config.yaml
num_hidden_layers: 10
hidden_size: 768
num_attention_heads: 12
num_key_value_heads: 12
head_dim: 64
intermediate_size: 3072
vocab_size: 16384
hidden_act: "gelu"
norm: "layernorm"
norm_place: "pre"
norm_eps: 1e-05
positions: "rope"
rope_theta: 10000.0
rope_fraction: 0.25
qk_norm: false
attn_scale: 0.125
bias: "all"
tie_word_embeddings: false
parallel_block: true
init: "uniform"
init_std_qkv: 0.0197
init_std_o: 0.0197
init_std_up: 0.0197
init_std_down: 0.0
optimizer: "muon_variant"
learning_rate: 0.00897
beta1: 0.93
weight_decay: 0.0
lr_head: 0.00425
max_grad_norm: 2.0
warmup_steps: 200
schedule: "wsd"
decay_fraction: 0.817
decay_shape: "linear"
final_lr_fraction: 0.0
batch_tokens: 131072
max_seq_len: 1024
doc_mask: true
z_loss: 1e-05
train_tokens: 702500000
max_steps: 5360
dataset: "wikipedia_en"
MLP neurons of a small language model. Each row is named by its layer, matrix (up: input weights) and neuron, and shows model dimensions 272-463. Each number is 128 + 24 x the weight over its row's rms, rounded and kept within 0 to 255. Numbers have three digits each.
A block is one neuron, or neurons of one layer that tend to fire together. Before each block is what it responds to, as a language model described it from the Wikipedia text at the highest values.

Responds to: Words inside proper names
L2.up1246:144101135114098187121131145126124118104124144100087128163120125156162155132118136156101138123106198118069106150113123120146125151165106170150097113139096156141126143143070145107121121108129124120163101182094136109092097112164138136133138110123136107151108128167103146132132157112124147131149110110126095179137137153126131122078158124150104176125149120109133140119131111157098119173171123162143117176141123135141144162180151171125161134156144085091138132144133163123096118200121134121114092145146125097117105094142112116141081137160084119170101104162127113141145124103137112144
L2.up1687:131145141082116130095135137154137109131153135125139144107162135132086110131109148112177143130116184157113095142147114112128143120107136139105090106114143151114135119140173134145144121149102106138122126143136116123141152082147129098067168106119104103073090121105142154135079111127138146119142116173140145149106099146176090154128125141165145127138156126112126167106141128106058130099117139171131153128114126109145118110121121158149101161143178147102142165138116115117073139120162156123096124169106114144116122091121130119125112125182108102154133078141120101065130163152180105121

Responds to: Legal and official proceedings
L4.up209:180129121126099141114142148124110103132158126138101091111131132106069149144104113130151110127145143147081131133117137138158114135119124108143124084141149125104068116132100133131122162155082130123120153088111170131136115113144092158164149114074159117140108167135121082131137153119172168157159139096123110130096127153119171102141121134168149119118116157065100124108152071096181115129098132113154146090095128089158107126136131139086129127151132097194140125126110135154118112106135116094123151142180135158102173095122135144090165114128161110106127087146113139144138128123119084110
L4.up294:187156145111154128150154162124091137136111141120117121127156116138140123161112142177082141129147067102104133163065130128134122133139126113108173126129136126129106125109062127107112147117152102165143134115146080162135093091166137128146135140112134102156128153119130115141120171196145106125132135134101123158122143150123161119136133159120126182110123150079149122128176144137127098153136130099145135146105130074086168105108122093139132122107148119179157125087100146142147115152151143131081081157135143133117167110151098114121122118079110131094120104123140125126121110121102134138
L4.up662:150126166120121146127148142130152098126153141138102117138142134155084127114103096122106141115131162156077134100128069155117152123159095137114108130136115153141102142093106143141148109141147150114180150132200129191109104080134109124117105124132123129176103115110102118136109133175135110153130136145174132165110078122120135129127131114121142146136133149138109100151167144143118156129124139089117100126111126140150167139099147086106114125156123099153132115162184117099133146115130122136095125160141138141112103095127159141113138114141094158139129141097120115047178128085154134143
L4.up778:148116077135122128166133118070137172141109119108114181124163173118141055160131104157125169167157135074105122175125161110100142076113115158093156155117163111159093148100072125118112147102102116138143127153126119131168136077151103129130154169101118159141138078099153128114095114135135150149108142168133095168105135113128184123188124070151140097116126150136133132120135095115144126141108150113123083128100138134115173100133136125110135135134104120139107147146108105165160110116150126119125153122141125161121128120133105135098111127103085167111119133113158127142105147118152104114
L4.up1363:124116108129126110141107131111155113110150168114117141097112124198135182166115129171113162148134119099120136138126137112091153114153108160135100197129105092106092091133093132140142081098147088119129106129133131121146116093141123168127159131141105120143113140144159113109138116134128115163087145100160128115145171142122129114139168084110152103106157148159139144113133127141128143110119129146137112145157086136112155092147180149076127108163137077111144116146121141130097148090151127096116119124093115149119085108156074120134107140129144082134112153117148120137151159141129145157
L4.up2138:122117112128114151136129126177157132116166115117112103184126156144113112139140139142142129132148128093055150148112158123084137125143140119102162087130185100159141103108099183098145135094132148115102101119142109163130102124093121133106135138143090117172103152112145105101089119116114113144140131092132114155127106133099181131096133127129174117118122143129104118147126128141148149145103133089167163145159119142080147119105090114119111094139121097195152109140161159100136108134147144124104119082149111167113115127171154149100093114103124105111158151111154123127107115155140176110
L4.up2164:140122096129142093172123174143115137111140154103117098143106151133111168120142116136077169119134147109093110116119132136125072119070169122095150154146138098132146134139096129089117146152129125109115082137136112161129089096147119145105115150106129077139106097089123096140119170137105122130095117143121118110147105164124095136135172181111154123122101108094111081138115142118116120143148152096082144120144128112103121122118089154126158147165114151139149119185094121129096118144149093144093131123174151130146105169187143139115122112097147128090087133126098102074168176111150118118
L4.up2511:148122148139105107179131199134109156142119123122132155141132132115153096120122121110125161101089120146091140130144105131113118134102112101092149156105140128112161112160097137107160147117148135114164097142114134153143137110151164135115174141130142126135118093118127132129086142166148121145112150142163146214150147160126146113111138161141126148157121127118084086136139106121115159123110153085153154104164144132099134079145153107140157099124138151129154139168079115163153090166129120122116094116100145082158107160165144144125098130128144110140122092157140161130124173132165120148

Responds to: Indefinite article openers
L2.up1152:152162130125145102140141130134139104157177140099119126170121125127164077101123089122148139133148105169098136096123156071140120117136138145163117128129106130129084132121147103104119157175148098140132133131111145142145136118106151148151127110100100122100179136148078109117078136143147123106140107109099192170122149125125152145112126135141083125146140123092127159123129081136151164161119142140137131125095145141129116089136145171132101157155124161130083149144134113095131153111094181087121158190143131121155119147094107120114161098122162131140130139159157141164120116165117154192
L2.up2727:129173118121136133134102167110125130137128155103129153114130095120127149134110093099154121140138135110133157121113146124095140103116121174157150148186101099099098134144140102113123145114124111107111096177177145101130139083165120130125127088126096153159103132136079127119153157158115139100161159095154144103153153121111099105102119097131112103099130097149146156110099108120142100132149155077157135145119087113095145101129189130154113151116145093130184104099106119107140122095157130145082146180137120139137113124141142106130077106114140109104138176164100165175121114158131113122

Responds to: Nationality and place-name words
L2.up2531:128150140117105110164113129140127095110150104162142152110130139102102101114137205125150127148113117159122108134155139122124122088159152130131135186126114152134088129126142150111102138121110085086086134144139125132118109139155159160173123113121132092097149096133111082134100099087105114088153104124143095103133167076172132131124136104154082159149112127127156103102142154131132148125140166154088134122152119115089167139135098126178122120138091124116138127140097106133087113180168152119100105139102132123128088114134107103151159090112121093145157101088132147132150166115164141067
L2.up2666:167151136171110128181095103098130156139125143117138117136112118126138129106146101126129085110129142126113141146135182088148128158132116082105111135073091136119147093141085123146143096128130141138195096067130147143126124164112139105146143131093139065116122093165111107099127164113132099157154123094138127149153123150080099135084150130139128154141125101120082121137148137125115111133118116144136130124172094116133128115163171125174129157155110122175148121170150122109124115122116122119116132120142106089146136090118113071135078169103147134111095097144115154117105131154123106076

Responds to: Coordinators between paired modifiers
L3.up600:130125091117134105134159125144123113138115112103141161094089143144166116089148092159142148111119147126118088130111148131132095140129103134115146100138099142138159115067119151121116164088155149161181096111125097117127119101181159106147136165081141095095129093155134139164116108137145148110157155106132123103136145124081110184110109128153179124173100150131127132129168082136154157117123070128114153156131117145134112114083096131107104142123156098145088102107132155135111114099123149101118115149095150146154157136126115147077127123092139120144156160127164161125127159119119126128
L3.up720:110124060145160139115139150088157136111081135156184119090077138160134132067161119130129144134135103152079132116166113116107124150102165128150141140129114099134135190080113116115119123115132170121145128136127098116166128134109111120147169180113087125132150104162121112139091156128138165134097147138103097104112150103123135147137134123153165108142086126134170111122151040184136175130121144108127141124128135152131097134137110126111148136115125152176075127118144118125112151092111124150112123142160125125153131133120089107099125133134122081113156154095113122104086105135162142134
L3.up778:121133087164102131143160132093153117098121134129135106105121117127087141116116093125121104150082107111126120140144145104122126112176124103154126132162130163146149135097149125094117116135124124128115149163130058149121125097136151118112171123151106122172143114142117142140093113125124157151092124138095095120161147126159161127142124147119127098145088100137155103154059100151127072154125138136155098111127134124152158159112122105110110141159128111160129102146121146135132136154118112161118130110109135107122152122142165136106114139159162118153141143120132150138146127135160142149
L3.up2969:094126096133097098121115157113138132173104123146134121097091098107130145135096134151097135091086129136171147156156123120104084130106113147136120113104151158172158155125119110129117175152113110148158124131135100123140161115130117125103155169118096111141147114139087118082076150141140125120137139136153108096145103156110122154164147165131096095114106149101126168186164124139061152077197123119102179114108127133154122124137098141116162115088166137121140158137096098087093130085122111143127124152129123140176121114137135147115113102127145131135121151135123141132115161139146106072

Responds to: Nationality and possessive modifiers
L4.up1130:077129126136112112087172119075100148120125112097094132142175114156149107116063098158152141112119091146138140098104156125171099110145129140141114142160120129111129144160105146066151154090139115134149157135142148132118146113114103138144128111117114125137124106107114147125095154113114120097071100153160144074150126139137116147115126103136126119178129132126122093127119143110127149149131112121107143156178145138163109144121109135133120110137119152118134134091145138131129150070143112116135115105105098106134140119136111160123142150144169116129091156127115142128169140152143152098
L4.up1365:106181131132115081118105128128144107078105118131130160121130123092141185105100107128140090116069105153154074146115184070094115159137156128177109143121124111137137123157120121172122168147155128129135101128116161132141129142107103130114117094137113099131152120106140116160110111130108123145092123144144130120124153109187093108104105129119106112106162156103134120165119113139116120129139122137113118102125104169121142165090131119154119152126147102156151131157136084108112114163112139133094134124108089166140136156168130190129116130124138166127132123092109129112116132130103170113
L4.up1424:160115121128088092137144131144124103139131158121123123159152079152159163129141118181140096124079122129125089145105122138122082144131106180128136161133122139079153115101123107127105095134205118100098151163114117135135156141099117111130125077118150122109131156129124138125112133102148106134111129167141138107095124121165109124108136090159149141083144153114117141161101138124114145121129111139113171143112109110139150132138135142155120136156150121152106137150120097117118150108130094165130147141153154094121127118154092103170144130153110136128094153116146195104072135163088172129
L4.up1602:137154083099123122107157143103178118108128170106124127114146100153128169100134180124090136129133168120147117148139125110116111137111146108104115146134140156115120129115095098132099160138087149106147146090138128083148164131101148109140155111093126107177145143139140098136136117102148115102087147123107134122110144113131133138114155135175089167134116135146114110103146141148118138111113126143164103099160124109107105137131114133155113142147157137146103140084099141128116127141138122166101169087096169137136160159158132145107158142115112087122124132131087157127152170114090165122
L4.up1770:144155078128080106126159090127107136152115126099117142082139170108065147147118092110145101182106088142198132146149137108123098101095130158161082124137166151149118109151145089139151117150128109134134113119139176123111129138113093130119103107150108144136120138129138160176083155110129062136128135155123139098106144112150171163107154100118133129111138112112150118134156133133178129109093139143086121159133127134128136144138132150105120170113091145082131154106144146150099115129110143143116134135106088147188134150129119107146142126169121112098100106101150130140131144131131123109
L4.up1789:151161112138133119163153145114132125178141114097147168089141157197140113130122155114155148132147099109125161151132114129097113162165117162126126111147147127118134191094142115113063169100141097116147113105126148122134114127068093151101139089119128126109150146190206104146133131109122116152114102127135143114132135129142097112127156167130121115116126120132140125155125138140107133146082148199089153149170097121164155120151117124162098142167099121161148092126140122116093118115130135127153116143119107130118158113128107170153102122146118141094135106143156135081116135162138175123
L4.up2267:161128112142146146156167118117157110156092119115125134117134100137102143150113111092133099125105135126155126191135156108107117103062138139107121144114167124167096121149109124119169151142133120120162154166168133113144124106100143128149144112145145098118120168107113139104128133125103136115129148200137175122160131125109159105116115096134135137086141145124108138139130106139129138135157109153149137111147134114149124130116117125143153147140125129148116162131129139139135154172108120130087128117100076123101133133126154093129114121082106139130108155104119141108113156112125129116
L4.up3019:111131132207135124120126097143140168112164146141143066140182168115133144135113104110146118118148160114131117120128171122089142099075148138153122152106168149128163109172082150130108117108135124106101081106117150118124154171121117123125159126101102102088118142136099124124155135101150164091124117126141071141098091128165084162166121144129177172115095167145070162133130160138130092107104133153128101109164125090125086114123115146117144128176154133094122137135063111097108141149104131102100148127129131104133131142178098131155124163063132170170109171094146162092106092126170140102

Responds to: Word-completing suffix pieces
L2.up295:143098141124109143122119137133113131100079173119121154133121141157086090145157129106137129102135146106132109158107130143112094089077115169138108163125114150152097111166156174119155149067070132154100125155131144166149125155148103151126112150134091154153104131124138124084122157186136142136088165064137103133202124139101079111103109105087143139121105153129135147124104106116141126086137193151169170118136128150083137136081146109142134116108141131080119092153137103126120148106181111146129073194138121123119137164146098151149121124095127160136113128079133136109145104124108079154
L2.up1857:127126123100136140130148066070111126103133155152142159144129134137113135159160121113129103109155143141115182150108117100107147092086122149109103154185144127111134112109137118118095135093094116141131170105124091093089137143150154132126123119149122134070129150139176135133130154137129130131146117076105109161150148118110125153108151138143147141142155167162120152098147167101161107155161120134165130109150163128099123109078177130168141166137129156138117112128105133110085140128074133126129112095128150148081140089157142127138092141110112177126104124128153146051104106116100130106

Responds to: Mid-phrase modifier continuation
L4.up8:139098123113122110163131143147178146130158104202124105149165120120141118111129124134166165134141102146089091117133145093124134132166123081142151181166129128121116123094124148126159151136110093107179122153074133170146111121110124094135154153087113110115090115094129129134113149108107121120141153105113187135098144140158130131143148140140113134151154125084126173109151115158129110143145118063150135125112188108099118111099100140116082127144131123103158106100111097135135121134117169138083105136113155148150116122186162091110100114135154102156128144133164149133088103143149121116
L4.up199:097139127146096135154166085106123141118126117139172126100093148152140136102170143107159168155091144098103137128129131140104163118129112100151134159113111120154156160103125106133132121097079124130112163147125104164140116118129103159103143122165154113150114108164159128186136117139125163139124135133090139125113128138172104113128164109123111128087107108149170125125112116136131119136107165137118147125131145166121106112106134118135110079154084117107138130112129108140136134128146160171115140157131100125102170135125120099098096096123126118112134151108125091135090131177139097124
L4.up415:098142114101116146126134117131116100151088118159118115139134147107147134104152147167149167089144120114085130116120135148164132141134145177116168109148142103176117180176175128103189145127083159136097131117102102127150169109153109119127128144144096121120138134081132128129113115169113104091130119127122140141136156104137119110131112114129113143134148145133161118140134140107122111103119160092160133117145151126086161140136194138153145157128125114127069182157141081126138138165093107149094149120144109138159134132139141105131136141144156140147152114144125108179119132152112160150
L4.up961:127151100090125150159167139128119138104137101129139154137140141145120114133126076165101154094159139112110146144105111091101121136111111107109177164134116137143098139078106135171104079110174116097116142142088133108108130150129115096170139150099136136119103113173183121128159139118150144153121122104130103162184160134128158093114100146152121098119101118111146130142110080122166107120163126102104139128128151145150140119127150117171120125171103165114093092142155158096107105083180120102118141201115080160123116107106140135131177136167148107103136126124158132140144099187066144088
L4.up1456:135140114074114140129160151104082110113082112155116133120116116161186110125158149171122120129147172118150162157147147096132138148128090163097187098159166110119139146136128105118110136140142136100091131134155114099103162141108142130180126122131118097126146083123140140128080138128114086162112112164171177095090167131091072161077144150137113115096160140167174138128107127115151141128141124095083171129152131140148106164135119122153111153123141079091132132168130135127130134114129119103111126108090118077139127148115149114142142117129106139186121133152132131119128127123171090145
L4.up1722:125155158077118130101132130139071140095151140120122107133106120109155115123141133120088128149131175110128169089106142077094151133096174152112132165141122113093100164143123108120148118141120121119135143151095148110097129142134140177121115127100116122086133166128125069103153148150103138168078109117143105122140159127113136140097112105130106170145132144130165177142108086133103101147133172114130112121152133125123142120092147141113105145157094114121141104109102125099148153139106144105148158107124112133110154113122090068129157123133081102133121126132133156161110132114133133120
L4.up1742:119153148102149135097128135111148145096119131117119143112155108130097115065120083128096152127133135138136120111122118140097142132136125129089155091067119096080122144122135110107088120116142127151153159117157161168107177140131118141134145121143121141115120118174136070121085151124128107154102129107094100128175134091141104139086141176129125127154128109107092175137135117142122135131151130109177122163151150076124131091125109170142128130144123133146121117103133120100144105103110175138141115132115172101140096155107102115185091126156139100160125092130170126121146108102168151125
L4.up2547:100175106110157153144165157137142149099123169140145130114069118140130124152131129132095160083074155117115140117127143143101108124158094126125107142149172134121166159088138144105141090122115109141118144134108107130118145114093113085134125107137156143079128136090162107148115140137140165150112110112104125167118161124114104130112082129116132124149073115163131126127123136120115121150120106100097142147163084108106110115112173089120116165158075120143129110141146138100106110089124149110114136143095105117098164093107122137149130107180092131085105151080119116124158145106144125142

Responds to: Verb endings before objects
L3.up467:144112128133122092146126142120115113087114122081110175153114097109098120154150146086127142095140143084098116097146126171165111108110141116106105139158129169143116128097113178130122120127133133192111141119104095145177151104100115185133174132115136114130107106158159146126088113124158147165135130122100161096130096117135130128101143118125138123120102143127131136107093144095082173165115119139113178127157151079141118108153111119101097161112112093131123134144116097172109126126161105119151111111132181099129114154136132150075114115134108112151105148127123134099124136107143151125
L3.up1456:153161129180093137121141119060145136131127160089160130144122130176123148115113164082132128127154161144146124183118150167094092139117145124132153161070120118135101122129137119131138105107131127112105107092133166140148151100141106131111131121128123113152128114112116093137102156139156130177130115131122127152187161093163147190084144114124137171131138144145116104120133170125075100124170128067170135103123101146154110102109112129126132104118096104175166124137075154157115112128142101131120135163126132127096184153154165127084135138148119131108136112156118114122100134117102175144
L3.up1665:095132117112097158196082127149139128148106131118156146108147104068076114118106129160136105096129142116092134119090112192114104101150108138100164146142141091168135135123162116136152147097111162116070126132127130139113136150113139152132134110156150115115142109098121105074123112114148156121096109142123138104139126147159123120097146117129113081115128133154148099119159097086118150116142109094110091151117090152137091092139161183078145112107155132128133072168115148168162119129138097131124134097140096135135191119145161143098140122097147167160119150133105139117104090165084144096
L3.up2565:148127115144093109103103110153142143146127151128146161115136120156148084133107190087113108088140124159088163125110186107137125146125117137104160144117113149101113141117111126148134129136128112111150099107183145143126146066104158150127150144131149122125127125076143131155117113174114156151078107140136095112111137131154148126107150083137134151108107125124154141119105126120139125144147140140130160107140114107117109101130099128111134080143170144122084120134107140120131125112147075104120088197134140116130172125157070156151092089144131131155070092104137156112134146126109139149

Responds to: Country and nation names
L3.up596:121143169115101097145173122161138139143139108150146154127150128157163152085088142137153153153116147151087131153114121093159138120117136140115137172126134113150123160166070146098163102134125147099110144147106162105128110118164140173117125122153140116119111140128113146103117140101129117118144151138104133147180130127140150138113170165068154120138136147119147124121129118139133169140135109128136099156141112157132126166129131128132124101145118129147132138081116149124099150109112109106168085102129097133148170095121098128152153122109154150149088143143124164124133153164083096081
L3.up1642:112166091101117153099133108136095102136156126129114136080132152087113132163154119133134169131150134142107136122124181130120094140152150142133137163113136147144131112170121176093108148174143144120143117149142155130140110123089104111121096079096109120139151131086091100144145108103118140140126154162159150152124106094124106144107133139131144159114091132135094129138088108117164103158084147131120112104133090113110125146152126131173180094110160100114139138141104153152094096127130122135105114094124127126156114096116129113163116052115134170118085103105134160085149138140126125155
L3.up1730:149122115103120158122137151148152155131143079148126161133139136121156103152100123125176129134164123089151123109168126152145144084083132161154107127154111122142171114156144131154149090156113114117161137126139166074163082140141105140126122153142141126115152114143107108104097126152134160124147142172141115154149130124124174146122135139129136146149134132122095107132124193167130102123125152142139156154123149134084089137127159161084119086096105140124136094163099110118138130099142104110126104129112127115112143134170107129110120166109090142143156144101098140142111086082119162059
L3.up2832:137129063175130085117146149175180114093125144101132130093151133152087093135115160107170097122153137154129090085116159144127140153121111153119121110147108139113106132171140157189141092143134110072092131096141140101174159146136124107115125126161086115125113150146107092132165164129152156143148099163122135133128107141086153124107112135127153114080162111159118162100141122097132102120128142143118123108143108110102114139117158126151112102178138151142145104161162141155136131112116097078101105139156119134148135071096098104152121129155130137144142170116138156137150126176147129106

Responds to: Mid-number digits and separators
L4.up228:153104124184138129116159094114112118146091167118122121104128151107112085107103119137110124122132137107116160162171118121103124145132118109119146167082111093126126158133091154122146126102099142124156150147165110142149075131120091141144109113149130144126127112178105138194114160129100068094158094127161179149115144095128104123112154139161133163144134126125122103144171093101094110138168111157130104094114163130090130200123134111130161146141068114146130111143135120055147132127084120098092142142189092128131156133119134160142137126172127108150134119161120112083128104123152137099
L4.up306:103122138100124151087123168119164147103147090134117114127102128126119155099113108165170175143135107094138148127147145129157134159144103150135091146144075146152150138114137131137119145105083168159108131134112159126085109143168160156141134163127118151121123146100112149149101125124119124089087081129145134160178150120142138105118144143100098137117134153179119154132115069120107129150156111137102112156155136149137161129112153138149135133091132114092128167119137113127102104138150094085119160091141114100132086111153144138139101084138156122077093103133128093126136095128153117132
L4.up771:106137125129123117148147081128149150124091129113129136140153131141143175155130154107156158114141126168142116080113140150109118145134107103146116145137131120149151159099138167154125114098147106118180111163100105156114095151131103071124122145128161113100095084101130140125113106140118094110130093113122121130081130085094127155137150135148154137147106083149124128127129129148141109165150125124099149127098095135120178102112109139109144084157171114110149142134086130146165109123155108109155119178184133126152149146142107083178084160131115140172163151141138105121122084158155127091
L4.up1086:134128126130132155119132156117138126134155164054138112178138143122111109146089091168118117113128137066116127139170130153093133129124092121120135129138167153153138115140164137146135079160125168125111164130130103149118113129158117160154099185099122106130157136151147152151138119152151167114179104101126130076161121128120068146120148125185174123169123081089156144108127104119120099145184113121130143140098140151133132103117153114139143121130123125135117153124121148089142085121122121175093138122112139102135107140115120095154131136139130110129104094134095124167123130096127094148
L4.up1230:108136098126121114062141148115167127107118124152134186083115092129125078164115137126168116114162115160141093167111126160150146147111144111125127144130142117178128118129147195133134152080121150145135128165123141127106139142101101105163133140123137121145100116130069134153119128137133138104109109101137089144136106084160142113127140170084143134158162115102107092095146106135171129133106143137152118139147123132150144133146122142158109120126137085124131140143159123123109153148127125093159165129133100090125126129160145120130089162127134132122159113145116136101102112168109138116
L4.up1957:122159153093166144104126114117088147116158132132132150123127141192156187129136099161141175114139146128144124105152126105172140127111126163097110115155135129181091093129122108160118169089114112156119114146140169154126145148155134115099132134105108119158083129147091118133152123137116128115142157113097134107097089106149134149112108093091124187115119130109110121070136121044120124114164103125112183136162106121173168153083161149122110117114155116172140124106088078117135151113133143155160125147123125128095155140124119170111093118157144139127130128123096131116114091129131131077
L4.up2795:149161138110152127143128154098140172115152074076103110102112135088102119153106126144135122168104116168136131161151118161116145130105118140116147127146156103130167151105132109124127128162064136123114109150107184131162149140147142125106103153161133141108118111143135128088079130114136160123128142083137133161141087145122100117124119096177133103119151130110144116128141117135102109164128151137099172114106142144135099152156114131127158122099120116111109148146133158122180117126150103144146161158197134127119080108104119142138154105130100122154141146123131153158106141144143119090
L4.up2967:161152112118101122140181130135103112144121106105112125130082183091134110101164135108094127154162131124173099138115143120188111159128132122137095106132123107114133118168119145154135137084130130141147114170169075106159129145157081104089097128156134104120091110124097111152150147092161132140106112093114117080171115091109166170139131163094154126114122133156103139175142109114120145149140102159124154139157138099106143167114104128118121150118156119068136164129153113094125142143134137116150159129135131131136130139167093122067084127110055140111100114139184129138140087114140128146

Responds to: Digits in date ranges
L3.up459:150120179113118150127109141141143112125101187125112145147144148132160142103125103184071117104123092165126108152153152156116113174113133176098154078069102136121114098128149135152087112139132144107147134169110143147122134100102103145131109157155134124137091123125147112154108117111149139096105136104131105139130132167134127151109138135092131132143133111061118144156135071133135132094143108141145141131145170097154155150140121113145157078136146091132136096145119141137126178108095114144130134131154125135106113144129165151140134133163099140116107131096119091144137108127179130067
L3.up494:120134135155129130152091140090085095146164132090141065140150084089128153114156158151083146100090159104130118165154117080092108177135159165141124134108074112093110074164137142156137108139187119134152106096123148160106130142123091149155134124157142128138108106114135161147136163117136133176120118191150159143142138169114114129150106124120141089121125127114150151083135148153165101135130157103137147143149147073128142093157092096120155124169086124149120147132113157146115134132096141117159137119128092156094124113142160114099096100152139102127112153124106128107135163111119144152
L3.up2923:105131136167134141137134148156102103109134176133140091136106097152139141160087089129123133120171100135149145152121062089110119122119165160099108118072099140074124134143137103111125092095150130129155104112148154126103152153094131146126134125156142130178083123126131142095104075120158140146067124173090124131094169133084159121122144128138117108138082173124160122081121123119121138106136126162112131114150117104149133120117156094080138162128124110110112112102136129124128105125105163126120124140127096132156138136133098122162122128093129119137140093113136152134152138139106133096
L3.up2932:141151141167139142094108133113110087108128096122144110120130124108112154084123156128098115097113149122149128144115139115130080095133144094156145186119120147103148119124114106117114103121094160163113113143126131147117122127125133131167128108139174110133148121157098160116139100119093133120124163140112094135101126128146122115105120085163095122143130082153131097096099147147088142128126123148115186157139103148160134108152095153166150085110136127128103112133115144174152121145092127147122078118083107078113173130153103148148091107195175156146125164094104146106136117142096128098